From a checkpoint of a small transformer trained on Wikipedia.
Architecture: RMSNorm before each block, rotary positions, no biases in attention or MLP, untied embeddings.
MLP neurons of a small language model. Each row is named by its layer, matrix (down: output weights) and neuron, and shows model dimensions 256-447. Each number is 500 + 40 x the weight over its row's rms, rounded and kept within 0 to 999. Numbers have three digits each. A neuron's up and down rows have the sign that makes its largest values positive.
A block is one neuron, or neurons of one layer that tend to fire together. After each block is what it responds to, as a language model described it from the Wikipedia text at the highest values.

L3.down271:532451548540508474526520446486500538484517529538488469502563551464509507537434525490485437536487480500490509506460523485599507456449508474511458488457491563441475511442463459543525560481499447535547505492440478465533594543568499534511479570515505482514491474471532478544468604458508440396561476500493443495483524525522450543518542478581573442515514422515549530523496458534522521452490497575481501412459518512435480505507500451440450549553468462527544497444501538522589449501535492571458458550471517512506501532473465493454558506526499483481499483527509469527527511507516475435
L3.down611:532473476491503519538500530485549511510480518472540424534522564515480519469476500472483404518497560488478511458443538512558522582512555419487517498550418501455488503519516442493517521546602487515518527472452435503460496545496502535532429562472490438523520463470529524492566430445560483439487488559535537471502475481534521507536529495431466480511501514534442499588531516455479611508541446548548532489593460603491480435516520538437448564527525511402600461450530525547496491502480563449468571482523482460494498504596534514526485529579500465538478544540499476526538502481562506517
L3.down825:574532551505541508472505529486622507520503515494519497502531537472479535458454468475457490532468445477535528458487538530430427516538608512512391458523494481482466459515496503508458532460575537528486533483495504535460398478503504455434510473492528481531474485529522516452441450493502486456511455490510487448517510500489498528506543437435502475508538575506525476533452515465503524488446521527484446497526475429509525491447472527599482499488439458433549537545514531578533428463526482523528434475493514475433562458513415463503520472486482549514582524520503476549548507514502562476
L3.down892:538477509472495525455483440528547504518463515467516486511452497546516499542433525444501471465510517519379435513536483518440514453451529489479500574467474530529466498511472526533482441550476508505489513494505529454467390503547515434445434457452478488619487469533478593435489461479521509530490411513451410606502509506491507471450485469476542509498567568527435541518464540495523510452518527493507502519469456553497463574515492502425555520472464495497501487548549462517486530538562550541489567498503497497481532450503481334461494433456489529558485508448530509494500481505471476393
L3.down1060:588551456475457454481498548456502518439458522502481482489579457437443527465434545486482442481416484554514538504557528524503495534521444584458548464512524554486506476477448494560572566455603498535355456411507517533538541490548548491494575566582555490498443458469500572541434528435532437528549507509550512481498464537478395489539547497520533472493494397527540566485543469491505533565481574499533485481519435426523518478501530524420538523513459466527464501434512512411517484500509558480553478469442525499494544460549550472500550495484486527529513477477558591490501472493502469480
L3.down1670:478495561508518467544510486551477550509572471506541529581467529532482536481569513436499543536544422473440421531451494577526514596455475500548536507477480608489520483569464487435516439530551537499411459522490503458433517530610509555487494499523559426533531493540522501533476487480469465545476460470487528446556424492514500534421504473420539496489501544537508538594576431501399552489461498544454438500456529491450515545500583462500610470503509456549524530545644494412551496564434548441554490473473476549446534496521533498556596481493457473537557500466517517516506509485483513449
L3.down1719:493505479472476490551466493501550473510502513521478495525515525491494581480492525525494444543487435486498486562490545519520501576427473493498493514449563426462508572539540503485495578464558482505569513520454444490519452500525521514409511497484550528464463506520517472530481624506556433496584453481453532467588536493508438412542501424502513489558500513543507517431544443465523477483452495576495542500427523457542498573584514557439527511479501499465517549489532545533508454507481492557469491541454474498567549584506407506495464465527489476527566513512458573506555466495539391523
L3.down1824:429551445500497484483566507498502543492549581442447483477500471478481496485518484504468484544453516479490479518481526519481518576489503549549462523447466540496507487530491446545469495449558451493411521503527478535525447505535477547535562448527590478463419493500506530502445518422498562464494494447441504502459469518450561504483491499479553522575468592531553515486581470478498490515435473524436520486532396481517556454543505520515469537540581544409567514505493595463553521474535518505492504483422461545525484542465567476517488527489458472501508467525415556461526503406564525456
Numeric table cells. Spaces, pipes and digits starting a value cell in election-result tables, e.g. after Majority | or Total votes |, plus digits in dates, coordinates and infobox values.

L5.down261:459467432520475433485515514534452542445519515470453498537531535539492523493587454453531498394555535497482585534492520459530592472573548513543477473497528515493455524492601550518545505462458496465443516546541470480522513491496559478527510538444524469533499497477544508493549453437527498457452482494484479473427556402529550528479490502474556472480508440449485502546570502506530518439516552542486520473496505548523551531535551496480493516502547505461487534504452519517479487589575482509518506514420523531479455535499506512494460447484522411503516477482498457534556476465479481527
L5.down1786:491531484518459499516439490486410531438477545412497495499519516530443489554393494520456616477473512480435531510559456484476516465469504561533518529482458560476533529501528511495542468520450507455569518444514517395561472572518469461509485461556552500452491461468543488481537493476454504476543472462505449428505536517483542516469559533596490477527484505475535526554477559555499469477561468437611505462546523493504473497439520502546507420481454535552449503504462488518504450479508493487548457561593496553528545412505472492482539502537537526486514456562466490536495496485528406438
Table cells and list breaks. Cells inside wiki tables, especially election result rows such as the 0 in 100% after Total votes or the blank cell after Turnout, plus line breaks before infobox-style list headings.

L5.down426:502550564533497488482566514459390553509477514529499443511450542508443489448536540489529453533493516529483521419443458472496468486494518434549512546513459448506536441479407506531509404480500530485501395564531485494501539483522508498532516531490466485491511533480545535504446459513506510492541490468538443525529510530538541515505480487442506514511554511524455524495522509523456486526573505457455393488454537559454516440473492498485513490454528476533484492489473495514489480523480483425494471491430484471480461459499480465522502515450514519484442507499480435513475483435508463442
L5.down1803:472460513494375503529468512466481526433456530501495486489491464527528490490518528540454459531513536486512486502504558535515545533459456493524532535457573465527489533576495479492547437442442508527521496516521451535511451498511522465512506497510491506488527499521553506554492485506476501538491473492555440551488537528509531519558492480467542502473464635526451526460476540502514527478504494469487501523537562502531400510479539494558542504495551538500499530524456371508467501435521430493556497534453490497425522469470469504465448516548541430467459518537558425558424506521492460499
Before a proper name. Tokens just before a name or value is given, such as called, named, known as, an opening quote, a comma or colon, and a space before a date.

L4.down106:493512466427508486457532532496561525489502534480505489476537469554525507486500490437492612460484511518489514443449503491351492487453534483508546501493506539513547531506489497582501499531537487472526450487469506510494405516518523519518490465530541496532535524456595420565481489508508480491461511621500488504508469457476407495462489457451491432531537692476437477547523483487465528508512493535467528503529532512436439518504516455675478488445448473566508509455533496555426488447504578507484473547465518528469452476486459583490516519522545481539505491479499486539471456481435506448
L4.down653:502453458510533449488552511545602453529530488533524488438539519517548541529490500545529470545545476507496524503511574544496518529463541515467539525458469573522501513526471434466484496439505549482483515502469540501556434488542496530527521473465479535470422451452416479496474491501489509422450415513404529496466550502526419510493457479466462489509419635506570492452599510510504456410486491561475610453481489499455507507464411491432513478450466485498543501589432551475439438446581500498450482443517473495509420518460526485461582444516479560490536629491447536538536453547438491447
L4.down669:443454461520518492536492541474474493527477492496477516513535586531558471410507497556477508508449488501399452505433549552533552543422473491523531478511465463527542476523480482531529418476563518569524496463465520512500531478579507529444478453503508528560527487484501490546526483488514433590508472497511524435529546458497438541509484411470501466536435415478509455415488441572502406544516488521494475451457449508397473474433507489406524518494517406526544516504570469507522553538570506530522427546542445402422520462513525595440516561490512479517488606469456534557498487518471525459
L4.down903:510514501410426530525476519546571455484501485549446461506503467526479505490507515489569466558491528468556530538494429527491468455454418489472546505496477580502486517479518454506499495509467522488472521544492461468473465486496520504444497551477542451564537413521577506445432551444492604583457533515455458517579565486450492569540578457471531461580545609500554521540436566494495465513523403442535480514573524485488471506547512541496499500531475449464547522455528530463474455503587523542450542450511483539451494524455450583521545484472515545538503487492466543522455414501508484441
Table header and section markup. Pipe characters in the first (header) row of a wiki table just after a section heading, as in | Portfolio | Name, plus the == or === opening a heading.

L5.down494:511509474512536533504506519484581559491484535502500472475542524493497515510585474510555458536564534556502491488476425389541498506473520498463502499440481476528462495564548465510478567500536506453544483537508492449578485466521440472494439485507538496553519485553541474431448514530486493483520478551519568549536573541484550481511539527504432549491533631460486507541556442508487600528464516519497543422509506490461440507565519485459503549456592506521523497467572523509496469485588529483521522478492492529495472440533507549460513512545524453484495497514496548444509561488469530511
L5.down793:511442520510542462517376512447524498500531479547490478511455481484507534486427458541521504522525463447488495495547481472464507485496517469517529520522531450560452469464486483550568548578566506513430541548528571470523528454562470509510522503516512524504526472545521510519515495576461547601511454521474502449566476463504417503560485440439443452533510492507517521525487537443446505512530461548486467516452486524517467489534420435471438483523359479461545444476517509570596449578515438503498503559502526524491461510508514468547483519508536555474531533529488530513418526494502521444
Second word of names. The second word or its first piece within multi-word proper names, e.g. Ofakim Railway, Clemson Tigers, Ákos F(üzi), Detroit Red Wings.

L4.down120:526515527494486455511451444484475517480531571486511477464410533553558497544495461572518540515510530417489532490514404443482550470481494532527518501516469544432479510563461398457519521524444491516432505502551476455587562443456518447500500534562490495461548486509508520564446463517527466480412465463518502500466549459618469450456546502435465519428544391488443470519556525445541509486525480457508448537493474517507573474471523458543539514542472495512498546490495505516420481521431467533492508460490506549519542519486497468453493461503530523459460499519485550448509480443471501560
L4.down1419:434494500551480548556492549420517505453453566439531466488480468571548543493481456459501565531505565419476426461468518443477504405430491425506602511482511485489522513556539499480532457468456512475521484497513508505524602443530528481502473468459500523450511465462530579521518472521451488509444611557476590500548461523491530482555502463494529496499491470482484496534614535543494500415474484507507460529561499465551492488490546522518532464498469523529534518410504549567427389539474458468453531528532562521440490466506505480496535495545561570547511520508425508439513452481524516529
L4.down1731:498476463510452464452507515604502524549485455465529534551520523473577566432520493537494505498520483515577558482517501428545516436537575451540441494498513436527446517559513460574457499467554513561496480440513539470557467430503509463623522466429543437507455371511514468503460483484503540462530551526523524508489506521395472452438518482510477473511520353469460496500506485493518480538505468493476526474574559466480547467409555483492447499530516430547516488504474440533528469504448513473560520502487505504467557533451543544550518490443484522476445528529477517466471542429563492492
L4.down2013:515472532493516457511492461461564507513543563475561450479510524557548522494489494560498567515446537528498503471491516473365532477504480532510555521528467459415519455516511466498557472499506464502475475474499473487509537455484476499437432515506502513550456495503537542500452457497461474516467483594504506546502476487517492478452534569462434514435479522428430542516582543481496482526545530493537490491463467506537506487435530583622558419524504497540502585520528511526482408576553442594483537515546542539479501466483517476476514535517468518473403503440515521477553470464525566539
Start of structured entries. The opening token of a new list item, table cell or match-report line, such as the indent before the second team's scorers, a bullet dash, or a cell after |.

L3.down131:510520526435519512459524418533584469561528530537471594466507444470545463518485499457492441458528495502528497503506467497531486441509534507449541499475509483556421456421550532534487423542501473494452436493591545430495511586476561554557479450417411554568446492545459529546591487542471459433567434561444463503534565532466485476484464505500519495447508580480522570500521481529540447558450455493464511483420410469507438502502509494497478529522471466508505485424587572479580451590478466522520466469496465509459442606445470462501539484544510478535454484550517500450436575477544497491
L3.down281:429493543510553515483472531548392505519425467499479482529499432497541517461507491505475506528528524468528517467462433554662525512547497492446512446506529391513493536476477502533458504466518488506524531493497522564527569437435468481541487496418538482488526525456417554496468431568527472490538483522546427514512464410492417506537515513483487536515494437566546454553468518497537512459462505466477504508466465512491501534539523485386402489537522517451469557466477551487488518528524457569520492540462487447550488473474477453492497543554377530512545514525447477564470505524443443510
L3.down572:513529449572541452513462494475523548465477395512554513528466436494464477437533452499538523517488537577482512438496463502447474571497511504482530506494455516513511509417521527468494434497483442516514461515443525567468520505443439503511492532542427526537514484522487541526590507467531482488481505470491419517505520482491489526467443517606498496493479600506531532507440502488489542466532458491468453474502562504519532535521526520570566426505514487444482526541541510485489505507473445581536473515452468412452531542496472520616567528474498433519492493496537429473504493548461525548
L3.down668:434465506514463537446538498560488505537433475523446478497444483505609466535486506536462517533494475535499524537540537600486479479467520493443461523487499467522547555505493483413479485456472434486447553466493523450470477523456491482524586503478517506377519469457472481452612538509499501555523436430472484502472533553487559610512550513454458502492529465448505469544544523509518507520543525523447506456518541528460538456511503497480508527521511520511530449540388573502476444484554506419578539562488530506531489467456519488529510581564537483432581476499522529501523441542550500544
L3.down708:517482477496543495482535569498541484478470512525519480516491479535496417450546464527555514419445514542459554506499623548525464565510502471503461501459530542432522517432506556508480433481442573555528494432526550527554523483536516436529490497439497439564529488566486543511607486500463448612492528511544464418523546501523416508466498484522469579541485493520552492464508467506529549520488554543457513492548525456477564534599492522518500482472553493448461543469455522480525516552498516532502473436495493498579532515524459459526576492517502515472524475465504370486462440538551463632
L3.down1693:506483512435456528555464470470539415510519461455525495435454499512588457478470527501474462512467484479476493508474529547482533556482524546530501504523535468505506523498457424547583455466587389477486436511488473499498433509589527471452478556517555504533416478414515466503525533535438424524472451533564470447530488464510475468478539446484458414478457528470476474506420518538457471438553508439496448559510475525522471499565565499546464449518484510584497524558534418438512548548479510454518490466569506462403526510528444456511505530509511436516427506444563443526469460527461455476
L3.down1786:521536478524481467572441505493488475471517486507522460496476491591503417514485578490479463562539495432470608539512399501393509519580526439503527513504466481482512483558535538543541407522547450499515481547516490533518523540486465568510521542479482503501513463509472493475493468465479485519479485492501444460528545478448529560569439501535535477548505523507508517564515517460484551457557492486438603504458441504488532553483469442532521574547501477498548521544553484463526456541569563513523548431486485524437525470512477487512535531496489505478505503568528465505489513471443445472
L3.down1866:445558475481544504492528532476506546494534477487483449515459448433589468476551526535511500441473455451520522528561452498499509478580470504486482548496541389484470534458505536513534569504536552550520471485499480490491565486466544476505498517533500486577494578507498441448575522474522454540490509521543483505530519514508462466538490530511478484498487424536482470538505447562473496566486486446517476515447487467539552483437507520560517481503404533556463499465468482480519500507559457449468482509480504450513473487476449517558538419576466480504451570534499522460548476546475465388
Mid-sentence opening quotes. Opening quotation marks mid-sentence that start a quoted phrase completing a predicate, as in were "deeply, named it "the; weaker on of, that, located.

L4.down333:529504490516538533479495539527497474548529547498578505511534493470548490489409533453469528591527580506509497542554534496541463472557484533439574526541537481438538548426555532529505448551521422471547485555492493593452463541526495495527597537505508525532409592491491507485491498526535543487528395514502520443496513526544529506440469473513525525476507493509481443482411550553557536518527489489512454485502528529576500503473467515480455462559458532531398456535493493483479500527411466497475597520534500525438493536485476497523519490469491486539492526573531443507522539489534466412
L4.down617:526532494473480517471561384484535535509560373462486530472518462493529543512438514542560447451505464464548585559582441460468486447467506531431445540453556443488528532545495494495436543478473572537545470492439510426458497515501477516552577505472548472497507504493527472518516473474511441481488531479499545467510468489445415517503547468496465428445480614514488493540489520532498527499480445506500452513472480463436523530498490588520494435479506459393456455483536525521464463484525502475557492478546511499564485499485359516500515504551458509474537528500521495529563446509515570544
L4.down1068:451514481533489490508513478490443508495446475533490528517448513509427565457552553436391531533449509479451516531581523513589454466510514511531526483544535473515534458527477577515529430468464526503521423539518445527474607515529519480530438530490530495439464459525519553474489467513498551553530530430531494465525506525539478471448473498439577477546505431597468513474529528451494542528464514471500504470519528410487522506527561468490534543486473581447484469486442498474489559537516570474496488501485494557412480517553513614481545419458540469523485577484484550536492569493425521509
L4.down1140:575478527516474504488481512527500471512481482503499520418580504489401481546504533513513532524568525456497427481520486480467486509490464465465460457543516513480521522467438570542512451458393460504546514513563530478579469496499516554494526492503599454520513549494518470467534496456529544577450540384416500516477631493527537496433537484527465518495573576572542467503506513474471497525512442418519544531571509520456428487590644573517588585490559498505499499415485533552515505436489559534465480496455549481523430554556470501516553489492504538495444486490534446489521503483493479523
Opening quotation marks. Opening quote marks and dashes that begin a quoted phrase mid-sentence, as in described as "Aristotelian Epic"; also the final 0 of decades like 1990s.

L3.down87:510558525527525449455483512509514549483502470496514490579460435538427486505489467464529454486485495479498492464518459477517479533490483486451582565449544522529521440551494428566460548560490430461455499563508517568525401440556444531508429488560474474549540494501525474590542500500576430447471527500452513500494497507487504487488507490466529481493555507496478523568490496480504522435504462577482498438509441464444516527514471546480483541468539515488462576580490490487415502467558471478417543465492463564526503511506519486451499476428449445604490503503532544523493479447520515539
L3.down260:442490528530529543461500527487478465457540455542507545527565591544444446572507496460491451480475540477410536486473488571593547572470560541559491447423508483532529499532468491491413468503493529461472457516498444457468432563505450558488512420475522492495527496522525562500440484537522487438534454540522483530456473529545565543517487526524520526510476525500461476508519503448481496560496505519511524520574475543473440463535522449404448461499527517520470529529512527489425521477467534454503464478508459535546486544471582563490456587583477465505467557434494506499460518467483463500
L3.down541:445534556576515587508531455579511545430443515552507545477515525443520585544466490417523525547524540413490546523477496530539529534538433463476515519492521462501462490493574487430493491466520483488470489489525594467523560562454545479559558468556473475512508470393462509535403486624440424536490468525460476479454527528473495525476537482489498551517502463465508549501544573487497490484506499455479467536445493463479440533534458437518455511521472512460530459525568519453491546484472491558516534498528476515476486410500443524571526562581465507546445459434521521492566501549466494451
L3.down1124:533508495504549450471503471493446473431432556498489520513532435509445478408513505505460490512480507484471511470493505559497495538559527580468553484513532517486507501502474427419523523537496489479445481486528560572466523512502513509516444422526464582550447528517582481483494421546460526584475511490463522448431416522509458466504512472496474520474480504477456488571461486464586574478616528511456547519476410543481510428605513519439514432551529493470543505561558475463430476555405515514499468460498525588513542504596529454471464576465519484500454477449454454447495486461576455459
L3.down1197:479464511516503553465516516546553456525470508557479529483408511488465526450458505462501470433520489402534432457463504467548454430563548431489495447532480559562460473540484513507469523484490504516510545542475476541487500539438568477512451450511546531503528491479487445542544493540520509473533480543521530605453424526513510581532408578439454476571499436476460478470527540497441466567482535520424514478529546516548492498547490519464479525481445453522556560513506493576520468494523515441487473556473432527530472485515530545457547561569495437464525471571478582511558503516466537465
L3.down1349:539505487487430519535470526556519477506479557498495467466440473481484509494540467537475533506526495487433465496579488515549501466530473519467489576429546581511491442505583473514539450475503545573422501490504554499528618479476462497460480464561502508429477501562536510567473548521496476535426482519489513502507498532532498490428449464472395532469493407507415454462598529494460521488526430503521536537470473472549539447537592520440508458519511488513519500468432460509513530463406496560508479476455531464476515526512518525508484510509495505520491485589471495420507529474574550490
L3.down1733:463472535459463565464534533567432535500437582480514520573505548508493537465601548511484631451537481484478530425535481451526525506518458551461513545464472466546443480456500501506410494543497480563490513518520472438517418546467586453508500500525524530524512516505511499461479503451511497583461477543483569462564505513512521495500463548512522523463465390520522526505555522523452520568538472476431527525554532463506489494479532501471494526471506474505487519529473408561474528517484542448514440461510469438435483509555557460565520515451515502486534551503489508486520547489512531485
L3.down1909:545533502492553522477551552526514503514577522538534481536542473459511495479431515502473535491547526534502483437480533555466464537481540512488452541479484511525506494540445538458497460454454541484510446506561463522441471516536573484532528518503477573470476479603505495484555564451486489501548506519466523444535525508523527505548521486516499524524463538446425546505501498487488555554548482510502480470493501525525548442494431526476495462470457541535568444497521414539474524516473540488450524528560444541404411488494537458607554580490550567454546481488550557428525527505425455444
Sports team and season slots. Tokens in sports bios, match lists and tables just before a club or season, e.g. midfielder for, 2001–02, Foyt Racing.

L4.down10:494481462559494452493474536473416498451469570472474502458438525544465493529500483542564469522530482441522460464512516470499527537545508552449470476517514570438518455556515474451513422480482499418497561558520465485517464463518518534472523419471465553503565504516529543555518483461535540551479477470505427495482462477501473523445527536540496505513525262537525515489472526452540505511475443595578465560459533450542478528543444477495474611500509549468500488486528411537467585523447560524487448562481463482563504521514517446514452425470533532485524555489469431491531517448499451522
L4.down1353:467427495434490453480526559537511447461457458454512525427486495472590509462489512543542513486497484475507502502492525521641502512534542466529530512544472501495527557429492551572451440504528448531532502507462437490483448482533481530523509547512487520523525538521493449393531476474503505479532490544452374607450534525485506479509480584509485555451494482474473462507401486458491491494523516446485483465453541582482541511543448518379510420478542525500460472509551569493548539502539569518578524549563540548552417530535413479498513425519519484502527574450535464540480561494485462492
L4.down1674:498456531483519517464516552505486497490506488448495522396464500463435535508489458498532490501492515524451506529511492484507448471440509561494482515530551478491597596560488475461467405511530454462490467475483470552565462471492505494589519486524546420432533490515540415504476516472506447496495456488557556481534496484496418589513553557475481446492500433537416496478480518475490471485498500510510517452526552509486567514561426490436533496497498546506523550450531481453509446553471515442516541506511503537466503517510466461456489514526527555426456534579543536595491435580438472517
L4.down1935:563482487488469468510494459602507539475425480439504553530461466500492565500456495466522492483539503537511570449544523541548467569547577553475511547470483483450477499558486584484504398429507552510496542457503454519474500465495511502510551480488467503480602448503512450491499499449511536504510573474431529524528539432516487541471558540525455533473459569467526506524566502485518544494514493491497505539500535443602559481517426439523467593520384509572447494504499453497492455513564557470531486434528498484546473459526494461588486515500524553396503496540471475505498524562579525501
Slot before expected number. Mostly blank space tokens right before an expected number in statistics and tables, such as census counts, league-table cells, win–loss records and birth dates; more weakly, mid-word pieces inside personal names and foreign words.

L5.down964:615473474501414460452564526549614500525454486391564549505475440519460492448480539488548583524482491504461451511547504548484464512470490441464442537470534566518501494496457508540492494452481527465526546534530516536499477481536504546510460457445486431533483491567520463455518536504532594449506441507485482488468486501463458538445484516494430429552498480473551535464486495481509472470529576546519497554498470474523464520526550518527533474506496440493544452475511499503461482469520476466544524413498577499475470495466503496579498431512438496508496450505505552502490548556462566508
L5.down1183:466518579510505509520561552496538465523459489466572455466513453481531520471463502520503528508462568478552552485473522437539502448491467450533488518447451527481503475527494456531523513517478544443446499516543513434518504488485424502556525463506534548552542524482514518474467608541579506451519488479515360463498538487405552467467495490529474419502488546492521504514481478508469466513474492503539570570500517527450490477512539492486481488530518411542533507550485466447529555509542563474490533544501517502538456484541475458451510471484517498497456486495571563441476545492512574500
Table header column names. Column-name words and pipe separators in the header rows of wiki tables, e.g. Winner, Rider, Club, Film; weaker on odd mid-word fragments.